config.yaml
num_hidden_layers: 13
hidden_size: 448
num_attention_heads: 7
num_key_value_heads: 7
head_dim: 64
intermediate_size: 1216
vocab_size: 32000
hidden_act: "swiglu"
norm: "rmsnorm"
norm_place: "pre"
norm_eps: 1e-05
positions: "rope"
rope_theta: 10000.0
rope_fraction: 1.0
qk_norm: false
attn_scale: 0.125
bias: "none"
tie_word_embeddings: false
parallel_block: false
init: "normal"
init_std_qkv: 0.0586
init_std_o: 0.0
init_std_up: 0.0586
init_std_down: 0.0
optimizer: "muon_variant"
learning_rate: 0.0161
lr_mult_up: 1.44
lr_mult_down: 2.0
beta1: 0.9
lr_head: 0.00582
max_grad_norm: 2.0
warmup_steps: 200
schedule: "wsd"
decay_fraction: 0.827
decay_shape: "linear"
final_lr_fraction: 0.0
batch_tokens: 65536
max_seq_len: 512
doc_mask: true
train_tokens: 411500000
max_steps: 6279
dataset: "wikipedia_en"
MLP neurons of a small language model. Each row is named by its layer, matrix (gate and up: input weights) and neuron, and shows model dimensions 0-148. Each number is 500 + 40 x the weight over its row's rms, rounded and kept within 0 to 999. Numbers have three digits each. A neuron's up and down rows have the sign that makes its largest values positive.
A block is one neuron, or neurons of one layer that tend to fire together. Before each block is what it responds to, as a language model described it from the Wikipedia text at the highest values.

Responds to: Section-heading and sentence ends
L7.gate113:451508510456516462431558497506514517448475573483564507448504490458523490496492531559459481462470495462527454475487483452464455459511520478501527492490464510509514537502572543500474492520538536437534420535586564530503539513492493464529464580485450499564385547501510542515500438480439614493461525556453499498574535483494354570517460504518519535457485509514514499459513480462541483520582430554598522478555480497431486464517505485465511566473459580468
L7.up113:508532558528522475442525526492462530477535536556537512477477486502500441463464505458530488488520589500532524563507434522527463541506448504504436519501507447491568545530486482505461554451554488549422443577518536473462468489497489455548464511523508532514496516456522547465510413469502547495515547487399546498454510418471446461463539544526508610490532542496576537552488503395445475537491496454471532489499457597513535520488469514544514544511532537473
L7.gate121:413528474525555421513528515567429522476518518450548539508541527585460474506496594509296498502472561424513498501509465499459524512457514497539474517465466547485522553547564561523539473467486545483400496572529508479519511509437489496489563529490542579539491518548480537469512469454486528490542559461445527553467504474507418542521523471542575513475496524478485534493498495411494479516525449520543516542558520559475518523511479500485516550509566504477
L7.up121:426531535495575467477538499511455547460560532434569550535533470523484527533486543469466549500472602437511541507456454530473486587505460477468458507530472512506517483514502570531501440451456536445464464508533547443464478502509500493510484521491537540538495543556487544475516416442538551470511560488365524470439508469493492486528533474502586496505506504457519532477521470428478527480521459516579471499480519530521530558483543565484516520495469521518
L7.gate721:426522434503578509495545478497429523495565533456559536503612520488452460535526473478489514486439562466476506440489461497464511501486532491544518530496465493551495550519576547522465497403501488450511499483557442475523478456468501439462523559544539532444536528429483543501494438546480556470464553528429431495461562473548456526450519537467482465489466530533472492444503479529513527528520471516584538473483536529506508454436509548469450527499496511448
L7.up721:404572456522570500451507511497493509487556501481598530493506506511512450584512503499418514487497571520589501487494422588510462514569494496543481468497447548453502489572509525506504490476464475480466516517586471426484485476494466497536523523487574492572522510512571491468513460513507525537505543492462467526488549467469442500469553523471563476521497517522564498495486509563427499453468496479556548528490483512538523467451542552454443543521494532461
L7.gate1062:409545532533539537449449476546473549466600434460490453524519528472477499432537489476512515429479482435517559485416469523449521520519522518532525552495516503479443469541585539528490417454516480498521465557545513473521500518537511450458502505585471460517552487518473604524442482464499553523536483488484542486488545455499468540497564508478471535479552431519542547542550549493455560518495482519479526415536475467484494511523546587522513547413496565502
L7.up1062:470515465482560555561422504542521544443527544464585561486545531502502457499545489493455564455473571447493519539538506533493473553474441484495395547551456536445524537505544507565475446523568457525510446532476401447491499451525568518539534475507586485556496564511490562522475443429487540517467515539563580520486477482534539461535487482502545589458514513487514512455508520459417475472449422502600507522513528501548534474474479469396504455528517558539

Responds to: Section heading closers
L6.gate120:573495503445476430507501454521490507568547490494491567536483463388449562466484515435541466530530513520469473498481547544510562587483389429501508558492454501507491490441509510499504502495533573519516513485528433502476471600535554462458550439547475462511452509608473570454517444488459600444457594488485460440560481442481547561446524525554525508512544550585494509534525567524524507494517411440572533549537443527445524549466521513525438537471552566522
L6.up120:481519505566467496530426498539466518546518533468502522541474516552525472422502459502481392424495502467459453513578482503515499449508519435497475501486454604507456599522503532502467492546521438544460483533503457489603504542494415507487528522573423476528439524502508484527521571515446569548470532480485479503433533510480447437474498459582539540491478549477486481552520487479498548557529461573559468523478479499561472524467582461494530521474464527591
L6.gate159:448581420535523523470478549455501490417451480538468534425514506572439470501510505543509469546481443475426511474448471454518534518544516487537547526542485507448488531499499573494564520516499497516543508471475433489457450505608495479546446461453435516478527479499564405485535515491488507451512569472548451499435478569604513452471531505598413583474478482458554591522523542506540541487441484507484467475533482463536433452511384551522528533457553507507
L6.up159:526482416475446506433482509519496586410568502545449499463553518537539474516448477468503484495557499541476545520511496537538479452509508511553463534485541552481452469524449508465490582507557486484541509457517496519515498387466542450527503516418547462576439546520541476540428520506547519507475602481480506459559389518528413535452459540481510488545501487466480489473565546507512543449483506493500461505529488426529537545466494482488498493449487503423
L6.gate166:542510473503515458505487457484502344513505461477558459458565491499532526482563516546471459560481517515437545536464514494482459538531477483481591430453466502486568503514486492458509563504589537512489546422448405552468450582559524533503506474495539466445464512470507515507436461464551524484473581567547474465523523453491514524450527448539441506492513445456464500499490516541482543519540500479496479468412475479537481563502467547598503515501489503523
L6.up166:551504492457435452475511498439510557438499438549530514449521528543567543467513522484483481485482480548480513499486558532593515487459570517553470571458417557467557487521533535545502485512519510592512508430490500493462487523461552408486456498529386450516484488512535529547515468463519458549480586554473489527504543544529380497463534513513474554517576548477505506485504544481466515468427379537564504511481477482457453472513487485525465468522461536460
L6.gate261:555500480502481529558517547507477484477452493503469512511507522542544590533537462564548545475455534517550584483450529532533527497480528524512484510509523487484428428478511546571545523551574488517494578484499599484485490526507445502493556518502542430497497474429455498517501509453541470503571540482591463533466555474515522473507416480533445567558453557519517470499457450471513487541467414531485513615542469497472455521435546453445515482528516518484
L6.up261:463430474493465513459489494479541500578548478507464525510486487462489496470576478548528482485500454536578518528409506486423487488437444566525537583400469490441471486494454517501527520528561525515464389469464540456448484508522427494557497486472467512490507472423531466551481522491525502483518535542541564522481422539485528550532527478564491608507505483526555469503484476550554479565497489529467387499468487543459602427531492436466478509498505491503
L6.gate309:562465469456515544501528507563537489494472454546465483562508522515490483452464506467457485544513492502475549565489500568483508447584488480454498493485522565420450475428482525492424495530525497509527501484449480493576526518506510527403476546482519503493466505478515446560533473451539472537550493397427488452494547520456408551448556516464523493549519450497440491474482585479561484548494452467532540502448492451481533514530451549458571536497493512481
L6.up309:512489463499480506524495486433494485564470512507438408533459535519569494478489443514491446609504551459438540493495523486571554471504514494449526578453454557489470486486475538538499487482579467499545409529487447550453460540557561496490507411517475494569465582464464492516506492451560529544528528509497484562524542503516468495511560478471522568508442535476487485504479516425535535583466519474583442492485460524503492530488548470576548505508518563500
L6.gate584:533524412520442500494499481495512427446449442540445512493547502501468462461534473552476543492441502506549418455511459508509495505551384502579559499508398496464483521482519535508507480520507450461495467558501498451467507393506505502460517506479453465510412453503539526469486508534492543478502556512455480507459470521467464509464479526531532510499486568442475509462427545475491517455544565532454562437516480456457564508488537516505445424524493508537
L6.up584:504478454503506453558518509490479464506494521564516507509500540494481487510508591474459480528531455506479508511542452559521529553493461488466457517503470548508577503511494453471441491517512534556573405419490560487458494511414453473423530539464589446552441503447498475475550517524469546497519512565507400492484527472463536547528454457464480473582518437506499506450503565455479463503500437524515450451475486484530497503449497450509434500481528490540
L6.gate630:512483480507515462431490459540476354576513494496549576526542471424496491437462526526487482511471483538467505451487543511468521557466517486423508555476499472573479511506452476544491511447508469478482485478492492500541417491515537492558490518510425498533448488492468462517490557545493474521525488487589540575455543495543464508501468471466530466471502547480423439503419550454542497539487449500556494512475548502482461457434514460532482446546444579478
L6.up630:564466562494497457523520476540467443514498479432422478521486507510547558493499500490520502527517520542508491573523447573488479554530426459462556583495592594465514577493519541516523514541544500502473444532554503515474470528481503535576510554547486512507492538487530541510482536441497540456501500534535458457486549475448478508542521542463525469520538458493435501511422519461477545459475472415509604448459461414462491495445528463541488532511502568540
L6.gate695:378513498525532493553539517572460481504563418476528537512536517490462507553490493470413462503494526503521516494484534541418522568487459537481483551526471534493506527499543524537480541519512497439442495481598558549464515473464559475494490508490547520509540549520544579401434397522459566494576521517406519468491497467584478445511510529539555479583439503433429552469510452427484521547531465519538498495489500522477459487469558600473466540445527476503
L6.up695:427595493548517404528472484534443482476480515488539513522554483540463496500498520487423521500527491499517474511485507588483459549516459536495438524519484571488503494515522537490472445467455555468404460486498575465448450458543560556504510494446571558550506522541531498431450460450470547517569489504408536454461493504496438450460478453509578488491441547425455540501557424458476538464467472542519492546513434552481500506507519582479463555487513486520
L6.gate696:533531525509504524487599513495492531487436529552570498455455487484554446468446537488407472451528453486520498543491588529475449470502521539523464508457481499537481506577505470501518534479507505469520511428553497527556446461516469531560493513473431508520508446591544446474477511497467534522501479505534456472544519497535515550582427527534478576506531433417487550516526473497522501490484491497417438597475552482464510510479517476536443510481422548530
L6.up696:521511510527492489464505502559506468542490500482501498506556486456606475494535570414441524470464487487475523579469506521437516512493477469522503551431459475581482509497496492481507408464525487456560484432570516471460515453446465554497449518492442517525466551539532516534431473462494482526498446457508471502519551420544510522555564470516476581478552535404522553447530472467542504555534480518520491528480501511497552549527503433527542558532507538512
L6.gate784:496522475535533498479576521500497475417521503515430505484466571529439480425448569513496522544517448479441531522503447486456419509438497452463500489507455498510465494475532541491512516487490440549505503449494514568485456427522479490529486493533470547530465503540500574433454468525503523457547486454550518479553573439456531453470461470535572632463475484479500482469443532524498527473524569430556494496487486551440493560483513503552507512450507541480
L6.up784:436471519535537479489538502418461519522534528526432474533555546498497529539579548475423489468551580507529528534510471551474497530483569522502459479479392484483481493502427585514472454506430471527452514510560478522551521492531537502513433527527495472491415469467522485487516567567454468495557530468522506528550500505523405496492527505447520468471534505502482500454499467532472523501489490456582508528508507587468478477551531486412475528468453523545
L6.gate992:460555495463485447476496470464542453522519519497507501549446539471531462550473530497606506434564538523536510546498490486501499584479425477548444494495520567495492471534460503463475480612472476493464553488483503551578561506431591488497534516549469508575451488469564531515501435504491548458517571435456464420516462507517539516465496446450486484521509502467505508465456432546569519438544502490433457533449524488543536418536583485499584441510514509489
L6.up992:508512494452458512488499501536543482410504570539531509456490488462536449479501397525545497407497417503450528533373545485520601541517397553442504438496484568494461468481501498462439503537502481458492551484541469467536559535477470467527470415454476500492527565471451490493498442478464582511541493445545453452511501422542500501452481429492480508494464544512491583575535477523518520529631439458478479528483487440581521418492501474506469483510475507446
L6.gate997:461463493500523509472534419500471526536528523512473446492549512559497500454486520516507528572513459575474477522457449532503494509447490515541541479573448503493540462501468527547488479504465469590485445513532469461463523513536440529522429552446520567496498562470467468488492535600431540504535465541444438475505493591586487515501491513502498531501537524458494465625560510467520495501496546554488425505501541500490555499445546537519544457486466493499
L6.up997:479506461460530553502480458519528451531477565491480567439463486504423497475537584547441511536532432544443497439476501432498482473562499467460491506532512515472532534533520505453526460500507462463473515527536548621517490562456464518576543489482551547434479488434510536460520502533504472520547538517535499484536438396459464485570497424479503509408444479467524529560469503409533498520530531467518461483466498506506500570508504503478465611491507470522
L6.gate1083:355496484514481484517481494540415490490487414482555522487581493518525494515491533487352483502490493524480515437468509521453508555505409575507504502533460577462496523517527502494506562473467536446453465523560551508460428469496538511513494492565600566550543532543474541417458440497454597517560573479419504490473482506545488537510520528531558506533450504416459577505499454441481488524547480521572521528511476582480492441509556588463486507482576482479
L6.up1083:368552537480509480493499458526436559434494550449571512575546478507482498541503477471424537510512545473527483482512522577479468537527468530457470467533472553502479498502506564511490453462475527456456515528545517441445509449517535488497487495483563526551504520549462556392491432457472507459520506477416542439477452501522441468491525442548532511516521527461494544475550445453483481466458477521519471506507465502527501554485515557469476542500489478543
L6.gate1098:553500453477448497467537523513560473450451546509443511528414543521553479500494538554496476581492503548460484462479538528486511524443509500437468496480474533548493513486502507485521526492500439548474524435452455486598560502507440492580503490485496486513503587508526505475537520500508570457539517389501480500493498508394597457469550452470492486481467536514425479482539562475483481486536488608510525460586420505448518512525547461501506467485470464469
L6.up1098:502485507451462435472446414426509515444505571513511498494482574492570492491503497457472477506511508557452438554471436540420471550493571484534465459511517587469545585508447425514472466397485473472522453421518454503505516526517529448594501559466543565471484540535502566510466564525487562515498499525545495510454496496542525497436466532469498462540431493439390485529559537445495475524497579503487497586499551501469525506467468528502529567533490518556
L6.gate1145:521547444446539501493442547473478504445486401532502543495501570497502549463536512514455554443518506513502462459520417576486496541551566514474571519458508483502454433495444486508477550535515534433485536454527412502506497476476516507522449537484506464521524462459516495511474489453473557529475539496468486447601592543561490472478565544528476424477526491543559471477492552479458524559530530490498498507370537494531456485524473518498491521522367573486
L6.up1145:498545488433538508505506455550548472455472511478523498450518423502483506510455509572532502530534435497522398526407540406527468507478568500488513546464495475452432544560582388517496522527458566564500478538500498493522532485476506556462500475512530551529454565504514453498487499424583548506511517488467479506434532539509510475501598534523458581538470480511464492452473426479535495513459487465522443456518471464446488502494455592524470587489529503487
L6.gate1202:466477557575514425491506474458531447475509405505513562517504454542449459426510518542504478477522548454498463418436390478492452499509475557575559541546503441549494507531432531448511480435518470484535566477516482518466464475530509547503432537414432495518501556491491483525457457526507471457483538536491444489508525487518430505360483428516451493521516541560440470577478514485447413484507492499508491518530448454505498504500485562510528543480517473501
L6.up1202:467493550498529522479564490505500402462509482607561484488519571585540540494499489439488465495484501506441482419452491504478469557541479545474464538514415524481485536538491543478494424492437506490547479467566460482529525542555476517575511459417465444434462461496524552576492497500504455488481484453475468467485572458594507534463524441473491509526489511429508419497543442493494492454513467516443495463535550424469560531510524543490451577514556531510

Responds to: Section heading closers
L8.gate549:485578464478547499499481528501496534535527491529497532444519467498547541577502527505416470502485497534522490474449419487462532480554481460483508519451517523520520523556556562470501458556572516426499542552498412443517450519496551437512466441533533495588495476504534509516484517469482512415578452481472505487498494386513465445498492493516532531474505551512410497528551571462490534500546508557491503462497510513518499509486553527430485499575474530541
L8.up549:470443508457491429470552485481602610442501477515504511494531517538469570509506456474544471474549555537481505503505480483495468542534446461437510538472458569500521541505524555458458459491552497420512487503495503459420432450520492444511482507542528487487471539529516483471497446471513578496535475459502431488545510505499449495550514549429470522533531512462469507532529450448494485571551446465513494510506477539474525542425471549512483520556471543527

Responds to: Compound-modifier first pieces
L8.gate253:508544499583477510488452482474491515481462468488438540566570474476470467485465520460485599469554608508554534509512472493484565538450545529516545497516488553515489510456497552468475519478514493430452492553556568528465523427478500507490482506502481413473412489512473506499507431498534484547448438524414519521523431519466501476550476542509439444521515523511496472488481511636471548500521484535487552567522495480459556578511541545530497458490520510455
L8.up253:428483557536489579510504507485544531489458464468537481533494572558537450520461525540604536496483478427442561478501514445460467512500500523550526518495467504467544438469473456502457454516509503462522462443489492474510531536442396507484514544491477507513526473470422516477509493461535572523614466562509535505506509461512515503516477524484598512441480516494514535474495646466534467472530428541492504483508483507467583502511486489543614492490576485455

Responds to: Preposition "in" and prefixes
L6.gate33:527450557542527587484499505541484527511434474414527516539528462564493476462525384528488494544541475538500493496507535534445507512536479431506535436500461538468540535622505534505486499526479604520464491529505476516558558491536505505543514498512473456512508543438480473473482559497429541539519574516502539499488539516520486565487527588515481485494511535505544526502463506510595469482455532437535528525528551469538555536422490488508406456515475519428
L6.up33:592462514514472542479482475498487497475554494463564454505464474528548474466597416471517480474538564497489531494440480568502482485505461411482509498521446484548519552544468525485463509535448539467531545532640488522583534518497444499509473560538489459490468497524542493474521454525564459510534513543524504537549507572471455508522486502542540471492528518562439491562517495492465574491464552436475474519460542443531532485442515520472458465532492498461
L6.gate79:538558516509468475541476500507495458484486452575440482529511477462469476456541484504480495483473478546549615496499477550590527374549535458527551538546392535562538492475497534586462451498479505504534580500514497463486498558431475519461480478483494517498533503507490443560536523521662523505528475481465619488466505462473431461499422440453512513471582510522582522507501480453498497519549565412531534464514445468492519480456532518564490472511491501459
L6.up79:511471468512463497450480509479553513496495517501517493597517495475499519515463563473529517472507498501514496537510537473516517487520571398518489498527446459514561483458457489500515493461485471558559509462485577429568406515506432558472527504553523543477451435505510469473472501496557518520483505457514530520545508529481447519525546452505504486504528536462482473512464479491411544606514466521530442484506539506524555423500542465520475460528496495434
L6.gate117:515522547455552533529490515502463450496483509505561576495496522435535517487527491500401542496529449516483485444518554473498491572488452584527509567579470502577492553471475500551497447559411516438523444452525496450544421498553553460522503553498502495561510584469478593465539528442490543528513562501522500489556600506504504534514452496527448519541496437559537474444490551552478486514557527489487488481501517510462551538455554553531486491556518559479
L6.up117:520552536549448469592449486523492550557512474504544528482517502542534590497539560461476500475532474535417469450495539488498515509425448601500472537471541529539494522554388458479541488458468460470480411440534483532547476490498473520502530494466489455503553500446552519518497516488533571591488532614549498510578546580500490518487382526482471556487513537562507456464567518486468451516471613522405513454460477481460503556522485504497554494467534510456
L6.gate123:509531514510530498426481484528429536526545476545502496580519455543515521497475471420447483480446493513598538437513508480472470541528483467561508444514504561486499551526522541482513552473470455433497523486563560450463515514459543483538550480481482524477511457415427585456453512417513465516472477500512477465537552565496541523517501553482543525548552486500519470436419472485540587479423495482405540459489466494503519539511558506503528544484490515479
L6.up123:533517399524470480474530513476463560442476550481477410474499469547453477493507443481510422510503535508466468467506462534501532512530521528515482517560430417555479518424563521563469522466534452516537466525514558451475487531470507520518499514502448520439528491451577527520440456479505517504389512555481421449536468500520546468485514458506482471442558522467539481529480562470451550502554509437550518503612477508491455556493466559498504491513489526429
L6.gate180:547528547531546465512505546517486514502485453467492508510557441435464523463509546546547498508490438470479492474504476529497459526446533500549530562454523600481567511453443471548457458472475482533570533510521536488485526519539472483538532519542496462581546481490516517479476441461522484507490534547518519524476514485492504487485550545416523506554574527547480411445510500479508453511461495542479518468463558499443564531489488510458426444540529505523
L6.up180:461448473579565512521474514454452521539493495508463480499499561520467491460448488472500575539524500494501477493476517450484554474502473579571530515502523540563527490500533525465555547491470534433525508476493408568587561518584496451542467500575509529517445499520514456544503455614519512515521471551467546557608524529463536562457528533512552476482460495510522539586518538443514511491439496468527537510485415475526529529466518480481556501531506523566
L6.gate219:500516544547593461541507513418465494512456570469526516536533473482483523483493567540515469450460535554530474498440494551473499575549518534531546448434505555447546491507536547468480523476490450482509493549514510458449532480493552551491459473532526577562548475478508534463552525528472488505541593566509507482494532519467554443563506530533452541548596500487508485519464528507543501530533447499509493538487437521510523484485491493570503457534461546599
L6.up219:454483528516505530538445493491513509514449580462444516547429501588458517517541525464452501470539448503456433507442468518520485537514472457601477476533491464511448432562478519448468511576500467519507458488489478448503591513463595532494540552537522487464448488487475533463497514566505447461446539528512448547496518608464528469586518478509486559538572500500485553551518521449456506502458513494463539482507483539545528455448474461493498524512526576505
L6.gate509:548457552517534510534484590492469493493501491526460500476470430553515510505547445498454526493450481523541547487516508456510541530482512479545458496556429516522526414496427533576561495455490541493459411511544476437435495497568475484511560618512454511505484542486499481546497499466531504490541498426476478607430555515472531422493475553458423496488554541530479435526466503493422525498502547579530526473443517473487372557499497520503547449540547536502
L6.up509:468437499610457506589439568474532508532468490468566517504486533552497522460530455479459536506454438493448491560530545538501510489454512501522524493504503462503456416525528478508420448483559472543494455481454518470467482485518497479515518520507486531445529479550499492418537461609513487538578487529458548450474534494496480496485537537472541530492457464505438487456504530464494561497512446494448518515483488455521508495444412547372501553569523511488
L6.gate625:528391432523520523491478539495493464529534496459427491446481448539468469469484505516497532512483494517504548537451482487496508442438549562493511465453510499525562518477503494425533500453502485482500572513479543513492458518534489509540482495529467562491538525477531541478497457489542492501512620516558507422489528557491531514497448558483476444467550473484562489478492471478548510481510538492462531543472548543481467455512504519472596480529552548446
L6.up625:558490491490483513476421507499535420526523490514465514494457511531449442486492424485503526544500464506470503489543521554586471588536460425503550496505524521472519490432476461504550500500525512448505454478494480512583519467495532550541557487490474491569486519555561455560508543500564501522490573538519488543480579505432462458459557561518446536456495514440397515532447546445537487488517480416487493506523565471462483438494468514490539473515465475494
L6.gate647:555474583502539535536574433526491484511467506446453548507471467473535484489492438596521466530483545550516514572492480488535498518480432502550505504526496575462428507463480466489487456564508484608520505536536486501450537521496510469436491547527507457556468434525472509492507490590470532439522482602553509456512554513445513523466491502498475488560441555528458521572488465539532536515451474522511515530491487522534500528499604452520494460480454582496
L6.up647:484511432463508564461431532490483505480526522481510461499460432495490501531535459492414539493508475511482490486557542440573495494507463519540549488556491519506524496481517437506525550499563440452470522528512455458439557498560448479482515462590474540409447528523509540547460476497516536552452538498458484505471504462461513475537558452579531522466497523466547583477538438544572516439441463472532463499437457463470507490504425542537497530499516572484
L6.gate699:482529487480508465421377531479468466510489572590504460473504443517517513472531500536474541454493438512495417510482579539434500512527472416444467549508539531509521486507501486472556431517422544481512486492510465498452530470534465536441454492445468421455537439485439501480483576502483480566535534557524508528516542507458479453504445532492451570510545470497504508549457591484467537509465456492605466565454537502504462481550454479503397475526524529496
L6.up699:509523514541584516450512548470490524550437465471534477449540526522550536523498486471531389529551454433547493544513543504491525489496559483409456444474507564459473450503430473485470440492525470523554474554486455597529498491470525482412534514536501563531531482468558450452482461503522404516495464494553484463542494504584476479541472523528441450515515465410469449526515440498496526500528534499597558470564467473439549461530489511534575534495484514486
L6.gate702:437441516540560463570535484538516514542477482480449473507456524464623492475535473509523497508499478566498598508517469509476486501512483464479500488542496536469464494503490562528466496546502526452455488544549539530500497538552468504490481532538563449533463506523492425501547475378478553478525496414500452496457514520591502517527472391550446466578485575514483560488449453477460485389537464455524532445583479486509407518549529446547499511525459497539
L6.up702:477498490569484460502448456428489471529458410418482477456494505496436559520504507483521439493547519549459532484461497447444558369541484533496479508483543574577487465470495493504559501461383508500463476480476555512479480526527553512560455522517521491557511543548513481459481379511545509575501494544518527544544521545532426479450463510427553383428504512486470462495517479431476511514518557482534542423501428490501521513484550481560510552509482517489
L6.gate824:541462468482538540524518474390518471491510527415496461458471517445572505531518458512531510500525501503449442527468525518515509501511556523561506527423514535473521414580450519492555464492488567493488522550470490469484462591500498478507507599463505505451493533478508491528460492503491557484529579451547484470560543520419506549523473522492477449438541532518441512510471520535565543557442498507486450546486494485493492441468460585582574468505525494470
L6.up824:589444418494519556515458504463467489495519510482515442489409509491516488556549435461474465509480520456446519515560526544507511497499582496541514554489498528488464493535505512496520513541497511505498501584531516449518490515546530504466521561424468497486532511506477481459398400500502536423533481412509486443533538552481463505495519562527575452495517456454490499486517545537528503509486492431417498569453496487454479440455464553520527464479472468489
L6.gate834:451509493528471517609471522566493453408468464478467440541506456480446516489451493528489552464470481526448495512511426502537430477501506552508545418519481511487516508516493481450431452555534478516570516456519481440537528555529495427478552551540440498466507505458431511567397492602473495536446519477583535513474462504449563492506507513503477508529614592543539512435457500518482495464520427478519520457525516461424532466546505473476522479489532507492
L6.up834:478496449487541559508469520475474503501463532456501485493574445470547433478498501436544503530499594463514476506418489503433499579453422475526576536487501493478496510573515467500523494534607498538538521481512543471466504528498478539444478504454471535486487550402553492479507490561530480544547485508459499465504527545503509487501486500473484543528518647499432569516457529503512494495505459487499476490475508539431602516498537500508373568496507535512
L6.gate1057:399525464477592476522588515508485500538453535451449565532436487513501485475581512553443532534491402543539489484560491546507535525477443400509451474501529533487521539469448496507524449479505522475419526526474467489504568573570457509493535513474477452472441507480528481403511472533518545503539453466495556582526480536453441531551531519575569533511492578517518515492579530535481467466453548530519455563411483530494534603513597504459443523475489558520
L6.up1057:560470547453507495497468465472497539495461509551437417515478510568453560516557551558509484463488551491537534475500476546516458479533570506538469531448513526592455502419562564490477522522538506545420490525468523519435488557430475500485513513482476498432532443519489553455496500466507524537457458541542533473483506573519453480559478463525539518500538469539536525455457571480495497505458460472470480438518456461519571542503554554495426482487501515554
L6.gate1058:503512438562467473493499515537453464524571518556524486447543495507526551477451419483481449514489443530479413569448532486461513481549492519496499483494489441578494479489460516497525490516507544556505502492519493471527461524454531489488465547506535533531471452502473478447518564505464466512555535451507552529475533576447606462481499511500465537369476485415466441439471516526526504499527464509494526491464468411563479526535506540495525404453432528469
L6.up1058:494443542453458510501470513497476524515473517470490434503469378535497505526468551513519502466435525437505471518535535462535492474477465486490528540502558445477510487533527541535494500530439508577490449480447495522554508480436516504514462509485449505500523516523478449442484498553565506470510504487498532498551498553501544507497442494466531583472536467526488535474497480507524535538544538530469485508450424500459464474533536419480492480518509524465
L6.gate1185:589548486528450550512432505490482477550472425481499501530433512416562506490494523471508500503502476511461446481478507481477570545484526492547470536541504520528447567473474442495536486505477563501408455462511569472558458508460487495539487528470515472532502510532489515494538521567535472438514494441534625494541483525464517476498524546501532554515519524454498516440482487447465516557552450480559503412548463397472496454472483510514537513620551553436
L6.up1185:487527425536504552516537529443498478511470461510460478511436471404507505441509530497512441488535487488529541489465508466490565557520519501399536512513468485531505516451522453469522558408469403446469582531592469433462452478500522511392443491584516463457599474497477462515592535487428518453553467544459477491491621512458495452510508438455556508458507520480523484514465493528465462493482537510468467449457472380528480499521501463505503440568505458554

Responds to: Preposition "in"
L7.gate386:447582538446510447550459430455530513468478442517461424499519510551499478501488516469481513500526457452466531493519492504545510489475513532506520495498547474492494495508533518512511482489541551500482485526552540519551522521475510391474476602540471471578481507498492457464560445538501505465610469469511510457522501587522469502505543478485524579538533459445493492521481507451511499553456518502407508461453531500560516587501557557524500438400540468515
L7.up386:413566531479495411542568448398502541522417581537562478534472435525484521466490464499418514457528472512505497517520527516490571494506511513459546433556556548537484546544540501502510444473520501533479495514579496531475541510505407460549503477512543509519516519443552424513519488558555479477547519516474527491391515526537473406539535498483435534530473550552522465476504487483460499516435542455565462459588559504534509473510531600483438468522503507478
L7.gate410:478460548438533538486513543465538476533503481522496482537467476491547438460517468528506498459510512428516517574547481532481583555515541500465568546492588471503471527522546516569510502483482493391536455513538435530532470562530500521547499509444482510443499496480466512531599553567507533465534455538509466487532483549553500488553381468539482488504501510535497501444503468492497480455553568474480458421496541537494500461541442528550478513435513488510
L7.up410:508552450520491441481514452477549566496503504452477422374517551504495569462452465576522424511540515458459553477491489523498480475492553551496539488520497549501472502498592487481447536475504482550561500556489530457533537467545504558481511429501491500496554553516425524395488494503441494483490520490453534417474450566456516456449497529427484461517456493491556428520472534509512559510559426507441501460505505426610427444505599519484391500527528513467
L7.gate611:541487559477492470406455519573530506509484511533502489509433428545422552421501441446469485485554508499475499560560471518511464563535537507505409514511527517475468457488594565503533503499480520505470513501487464478516541592534448516457521471498469513524519512528507511575493551492512459533449492545486537501500519499495579422532535540549512508497515450493529463455436475535546504534596540516525522487529512540492459489474475514512462434412576507470
L7.up611:385489506543453466526535560499556540512492432415529564477486528454496534543530435508532491517615495502530498484533531530456547522530546488493489480564490463507480499508525618515499542501445427431489540483500502495504560510487500567439540470508523503479488572472548541489519481479481491501480524518459550553525545516528483520559501456488512484545487514496534489519453493527442502506459511494531517528482426462525520471520461443453507477598521442494
L7.gate1043:496504547492464445544525509455523548498523461547530495470499467455558480522486493473452550462447509549546551549520493512402522480517547460537478512587503525471497453537540519411518478535449454500521460526476479490477458518489556547545505549500504510446556570539439556482502520523494570478517504477510513483506535397480538447526506527497455543551471515433475549492490477471470548483479471401548527555402467486523486510508531617526514444419544545530
L7.up1043:527488490447519579491563489521473531510516558467507490548511512527438471467529534474487504494505554559450495499558538539588582458521559515524458458567509559536508459531472481565520449427449496495527511492514497515496458417467533560466522522580496556453541488514517475460469531487397462498490509501491508517451528534492511459485482545505453480584481496501439521488443558469535528598506487566496545440497452508535523465493517535510466472535540468424